config.yaml
num_hidden_layers: 18
num_key_value_heads: 2
init: "normal"
optimizer: "adamw"
MLP neurons of a small language model. Each row is named by its layer, matrix (gate and up: input weights) and neuron, and shows model dimensions 0-191. Each number is 128 + 32 x the weight over its row's rms, rounded and kept within 0 to 255. Numbers have three digits each. A neuron's up and down rows have the sign that makes its largest values positive.
After each neuron's rows, "fires in" lists the words (lower case) most often at its 100 highest values on Wikipedia text that the model never trained on.

L4.gate417:132152113165131122104088216104087115127109130125119129145102112108114103179158127157078149150160095084090106115123100119125089091116203039142148124144099081181074164171133174145142138125194088148102166114106108098172141135116131126196103167120162080186106156168178092120128148125119075089150130067174112143144121078148164135144100056164108088108097066157111148145156174125141149116145117145115169189174097128095156138102138087168188117129122071146119120183200116132134139080107092131156150115096121123150115104157118138126179173123115094163021101124127104119153133160116153131
L4.up417:148111124127109167137139144088136121072107076099145171139162111071145152100143075166121143119122108111134178087160098127137157167101124122181154171161073107158108176160137113105187107099170114101146128128089105141128098158135073133116121148054181065108126149112154078174153111157080090182152112107162176091119124057117123099123120116152093190094077070168107118146157071114126052152164167103144118150138081092076148070135126097133157164095105134164164118166121150116161101143124123111138212130090103146137203120139141166164120164094107081193118122099111107130124153175150187174
fires in: "from", "and", "subsequently", "early", "next", "sold"

L2.gate142:130142219113150126161102136127151186092122130052093116125091186099121125164065104135141078110165121090156134137133124194141139105122153080103099150180158099109143205183153108086111168096148111164040182103095054105101173138180171166124142101098158122134109169136169153112171103056078091094175122124101082052165106122179093084102110098109157122152069043099135164059124129105137111132125101137165131159126133130152153111155132135105137153146119115186141124129154122118141111158148136123111128121128099150195103100143157114118154121125123144096132120112161119130150092157055130155
L2.up142:087132120169199085039092117133139097105172152091191144111132140145190107083140121147172179176131116122187114123135189134103151115128181147123110146133024099130153129107210142169161121079113087150146137097070097115085144132142109140165179133155120110146118151110146135148160103126106145147138069121097101097148136064147166086090105124117075158149088142134095150135185092103156071122150124122121125178141159152079109091107137135184099145132145124157134142108155122133181114103120167138101123153132083109212130080123136065124142138056124124087128169141191130172149160157153173170
fires in: "from"

L5.gate263:153081164058125129152165076129088161116145095132089089162082117122078129106157131144151182099155116092160144222119119114148179125088090114164078120139079128164081139107133146184148165144167146144115124128066190177153111081147131130206105144082140090063085125133099097171155078103084127125108162111088075131122099072088141130085155153120124181131191197092144169099131139094126195178093152158133145130135198158139112128151078133100153130129156133160082113099129167139098133130137161154103134156103136127087065113162152131129100136131203149105112122181143148116161093146127146102
L5.up263:184143149099124112096118091114166096124076066139112068128129144124095097095139149127132138108091140105148157208129084123128189110067085130157125176151088169146100161135081104169132122157145147143115130165133182087125128104145141144152133126141135109070082179134071144120128131148054118115096146063098124156147142082130151097107149165154108185184148168101104187078171099071113197209082154123130154195123127168139150092198066139079117099108113148200090081148141111084165119145124142161056145119123158113170095143085153150102091130120156148129099139147139114129162099129115128096
fires in: "as", "made", "takes", "make", "asia"

L5.gate274:161123112044162178168139137174086113085134041138134132173117133174145104167102139153138106179151169124099116141103109177174150128090118053162116169184128097161098081085144131148089129182167185133138069136137113140120155118158110109078137120091121155118137157151075160176142126058173154128142183148159175077152141120130083158166160086088100152114126059118144173124159132167133161129123117121131196124103182122167126137088083112146132098149109136075115106114145124133083164130151159040185103090140193124150100139124111092122132088163096139157113131095162137099167170135108149080
L5.up274:012146057065152178162137123169133077140120119164096145152128067118137161109043110103111067172127131184115127127106092169119117106143133111152116090114138117131119051163103132136076092127143193064094106136131119145092106094124099092087118126166124153168132098142098143152153098074165124112141135138202138127102187138101130063133154157109111110126128106128138092134151130141130131109166164157135157141177120135148106201186070135124119135196155132147082085105159146107168076111102102120105134106124160103113057114114153122206096099081095118106152108131141141117195117127075093129
fires in: "this", "paul", "robert"

L5.gate159:091135127123099074130191156143107116151095204127133142107162113152105130147104124115132079114154070083139098119192107098158101135199164140103113147133167095187102157119159125173129140115164151099159136099138105169154172144090061082129188159072107129170145110190061144094155115074141116139109158119184098111112122161151145210064127122155126169125078157197142174184165129127100164094121104138119145141133120074100079112165102099144123165155118074162123126149087123117131098093108126123118133086093051132119107184136087170099191083154168129096141107104097106108103151095106137178
L5.up159:130183148148140124133151102169140143124107174076138134113208179126164138126092087094124105079167120177123133168116132160106150126149221145121118090172152117132150126090099131132092130151100180094141144120093059154093122172141082152069160132107189136121180117133165151159149118105153203207129181109084166098127041159148086121060134174112138119106089127142153163143164101169166164079187120103113096177092148117145076120075105083168130154089102114130140114099102182149112084115064157116115125136163114109137091128141107166152170137145105126116144107170116132116072101113187126163
fires in: "only", "gold", "just", "long", "best"

L10.gate89:174095146071112122109134138144174141114095107122081116147166140130101099157112088140152162133107090141167199108173134089190124088132100132200121130063145180103112131043149161116111088055167124143201097151159098185117148128135148147131146107172116126137106076156096166194157160163132114174058088151126157160129140113097106089132099073114108119077076118093124159121144143100157066220137156148133149164106169158112103193151160100136057140067125174106106129170143149124117137149133093084156152133119136146115149128113089098113109102072137154132150109076168122119144115126183157166
L10.up89:126160174163134114129170134130138181156126128110146087160136108152105032157162084155106127159135094210211154151105170121151160118167082111133091135061121145130139137143198156160092117115164118145193139199085101074129127159138159155138152134130117142150139126149132147131148120147133123202144081196120128141112080206087084117146101161039108108086113138104195154182081160114100100158082186154118133153110104127181068174165146107089097137135190161140125177115106139104123123150142103126160132136141123118098082170176120115096153132067151149136114144108180144090136138135126139133
fires in: "a"

L6.gate160:087097118117125098094127147161129117130151078133124183134138182148175153105099093128121167183132081070095073095153132123142141074076186086083173118129128099129127121114190135168089059106146130130132176133092078154145164089174115171088155101161128160091111121152154113129115142128100141117033144176100122087056131067124111099057147119171130115116107156092221133102118153097087146165096180113147167108153199093179130164129109121095105150100118072114107082189126093172165127112121136144145164117157147113101138138140098149181135110128124123075120076123120181155073155123132150124
L6.up160:133115226173125167079143117149157179141115102136105169127129193062158080126124096145107185119118037102109116126088133152169111069159155164084186175098134122092061116086149125117136147102151078155146130183134106162115130156129151117175102125120159149132136095147150129160114160165113120112113101165092118140119120101137139152113122135175098131128084138095130169132125094158118110100168196127118175103093188142144096109173128125083139178121136140087113143145144156097091101091131099135157115091132198092090063150108141133087130033191184093097115109081199152132154159080138134159
fires in: "one", "every", "each"

L2.gate48:123181160095118100168165124107095205105156142122075119142107175111103162148073234118150073180118106107153175091108116086141143110143195151165148165139167156103146158122114159076190170153152120119136111123078115109152142057118165165174120081156141122120122081121128208100183138113100073142137154073108105153112111121133103079137083128146147174135116100119121154097159111160154141131097130162189110156154184183114059096161087159128150151079132166142157161109156129170125124121167087130042084115064129125131145087145185145169119152150134130115145104125130101136105135075124120128
L2.up48:125134145125195139092120097101092087091168130131184066127155173127169187126156169116151146150161131125120151068073123136209142160157112106074130095139117111161092150114121149140143142085117117120106101138134060109132079172177161105123150088156128136108195186117150124160136140080187141111118131110135097119115104121103149190131128056083126131105068109118145058106126093169073114138115147080166138193178089124093106092058096117105079140077121155097118154150169142072114148118114148120131148168132078086178165093202096130135137135132157181117121180108137100179119113133189101112
fires in: "in", "from"

L12.gate142:106119178130117107116205099158186090134165114119161144135124163109153172114123102151059151118102083123144239124091102082162105103096154150111140108159103134153053126165109186105101129063116084132152125084117093103113102109085104123190101105120102205137162104187145135181165135154090131117127138135092154099074115111127141132119125116152041191077115167148212103118138084128131192185096165144089070111174131134159128121114091092110127114098117139140122131120130069121162175105116161108136158169147119155184154109144110141106136125189091155108127087129102083148135106151098099100
L12.up142:110121148196107081124129178102126131118127101163140152140088106111092038121116116104157156109173186169153159153109115122165143115098110134178111120148096088162097148117125147131125115080190094087157071103065232201095106166152156083111171142091125152133105139130149138178150123119101126144105132120099126098121064063148091111044127095169138109124104166093202129140104119132122123127151163140149162197145149152111150148133142099162101060116127106113153132125159104164179112126190126121167143137104145065106122145157139168111138099163109137073134193115135113202163110103067119082
fires in: "one", "two", "each", "every", "this"

L2.gate189:127114137119179134079120083170166129103121114094126143148084082195116129113169150148151147150116071147126118134156145135156160141115109138165063106072131090114166150156169161115112121138154134149169074127053106141142104099098048141097112101142108128094111117132105158166167156102092069233074094136092160082127121099113059143164176132148110097142162101152184070150141135099128123163146123150202125153118154062133135187131118119066099191094075131170155117113135089120118150134120126100129181184107106140140141204166162121068090085101162120112128129151138144185106147098112151093
L2.up189:134129116160130131122115163130192108185172114148162104101159119077112061218133139153156131141185112160172133102136159138139129147167121151103094110126143114119114139151164168081102184101124155160165161173139098122101176153123170118130087144052105100115078087126145130125122144118062079125111164139098117138126108209095184133169150176176132129094089091119134116121094128110148151126130115123130176069115165144113153160144177141099129179147141082149172162141134095074115147132154122164169104025138143144071090092210138144199130129112165179109065139105124080112108087093134091093
fires in: "a"

L6.gate206:164104122097115109101111100084118158077118146102105149076164126129152148144038153133117124164140130089138168107127101099160164135103172149104112070151110157133117176105147166116193146157177155170135173130095108201139169135118123141121141095146191124110181118138126091165146099090207129164144161126142134158123054097112070056161117061143123057138106106113133099086152069106129077108116132151139101147198149128080166098113125118135164113091091159137141156151145109065133126145114078140130134161059148122168066115138185083096113138169120107084147121125146113112123103174222142149
L6.up206:141105148098113069136106105101092129149205163144109127112123128133196204061138111090144148149134091157175129116064117162113141115135143131165091082119073084125134125090127146159130214161123108113159144125152124173134129169134122135149038139110138128169172119104119202120128150115168114156105186046132116188173059054117080100153109111078152112120107175137105188117147126177159122099108159127148148140201085154081115145094131119114155166120104126129121183184124124068106123130100079112123137113054149148155110131179174114090133167107135134133147163133164121132094177116127143161
fires in: "from", "between", "with", "thrombocythemia", "spike", "unlike"

L5.gate277:173132138091148157117148136131100110155161124162172092140160115113099139146115100138175144129111133151115131104143125160166170154115104115219162150135081144152145148120099096158206094186137172114146121148073153156148111183158109107139155180122118142103111117163060076145161162134094130083137167153156167190121154116098183097139143115139086125094190178129139102185203160057120152165131154112142123122148144144093095103109087089112164065097114106138100130132134191149154130103183086178121122126057090191107142154074050125132149131070098123114106123174197157136157101159132173128
L5.up277:160114142135152185140209117148172127126124165159128147134184146134170131131139140177175170116072117153114135121120104118134170176139133150172130098102139116113165099166058086211162119159126141105101063103119142174138079124191183111111129122168113185154090098130097103125052157177139108168099133164130125138143126173094125161150197119155075134122141186090108084143174132089068134142166170113150134191105158185152101112072072154049104118175119147166144117126099131082108091108174124159101114086126150155144100121098145168155087097097110150061146106110103154117152131097105101113
fires in: "made", "design", "make", "role"

L6.gate187:102145147106147143133146097123155114128152140160158060151085116112185187168098108174101140174136152101157105144133076170129092065171105149136154097112152137132201107091103120098083077128141130117141216141191126099123167103108112159133141132109165167106080098186123151178119060110152186144098141126120115092055169158074147100111151115137103131091153121118182108126169093144154105106179150108124100104113103145203122128156121098113148114119104103118098079095110158089157189078127110098148174159174058168096118102161120083153154166132163152075180084133157147112083116108159086172
L6.up187:115121075053125146134103107128103137087138134167162135173128089133107115134105095115147123119155117101190118131151112112135088135137103128139112081132135116125150103082161113128062152131169146094058152113123139157137103161134169101100133145060155157098119151190187116174103144110157165140008135167108159099102172113066134111073148119113076135084142189094148064136111103145089102105150118080102155219111141158177228117172186137121089142141092072117124131092110117062106119114110125107142135111166129114133117105093067133151123108091149154096134108136091098107078135165174093171
fires in: "same", "well", "much", "world", "amyntas"

L6.gate413:140182076080184121108124157118097116103099163144091149105160089139110143162194105132145125140126141152166114074159143118134119120115097111114150131116138144129173121028122100156138153151128130085102081120168121197198141074132102069133135187157107113131154113170113109129099168113059182101104131110212063100121058096108119131129086153175130155106131157192120109146124135075114119150127147057120104154091112131123121113061171122180163181142090112148103070111111167120152114126144119163133157189182141068092144131130088141090151125112127163104100120193131165088150189153169136134
L6.up413:139140139166133056112128124101106096126027116087201123128177138116124132175139065115106121148097141161119119166156142121113170080177178137133148148032139174121162187124119151134098080192139125132188029124120150129100136078121109118105130107074112090126160122087127215150197111150100121154168075086089169071096120174153104097168114145127147153101095106128175102091095101120143113154163114091158095126069131096125140120089096112119163133129129093137143156139164112159110152142116137165107182142065102080108097151140151129134129103109143137128118188137140143091108168124147174180
fires in: "has", "having", "long", "higher", "qualification", "just"

L14.gate30:156138171141100120149099067123106136166147146097107131151119119098165075103115120136068124153172154098133077112091116139177170117105136075137099119092154122086152103097151154097187153172171143146157166078112121172145142070126193146136140177121110133139103170063152095146096158125104157076120158093167125056115119092128156130109088064099090136109159098147140102130214158101112182080099178148153153123101132148063139106137161106131132082054149112142101106114142145165148171078079121119141219154127129104127088114119192129104159089094122074126112125125140146046107118149059095121
L14.up30:162113129089144152153140059125090098124138106155077193172106201188139150149129112150126167115081162111122098129101067142095065148168120134162120083085149078143191143144100142168123109097096121155136080122143137156134113152147128112180095120154108090105149139091090161130093102115175111153170137113202071079132104143146090090127104162102176112190117177153160081137164166110117140062082118106149075139136089107155220098091106143120184127115115096098138160120041140148103091115102119149113091156078161186138163103084107105149119155130168127149138120104167144164180107113158163101
fires in: "was", "also", "officially", "newly", "typically"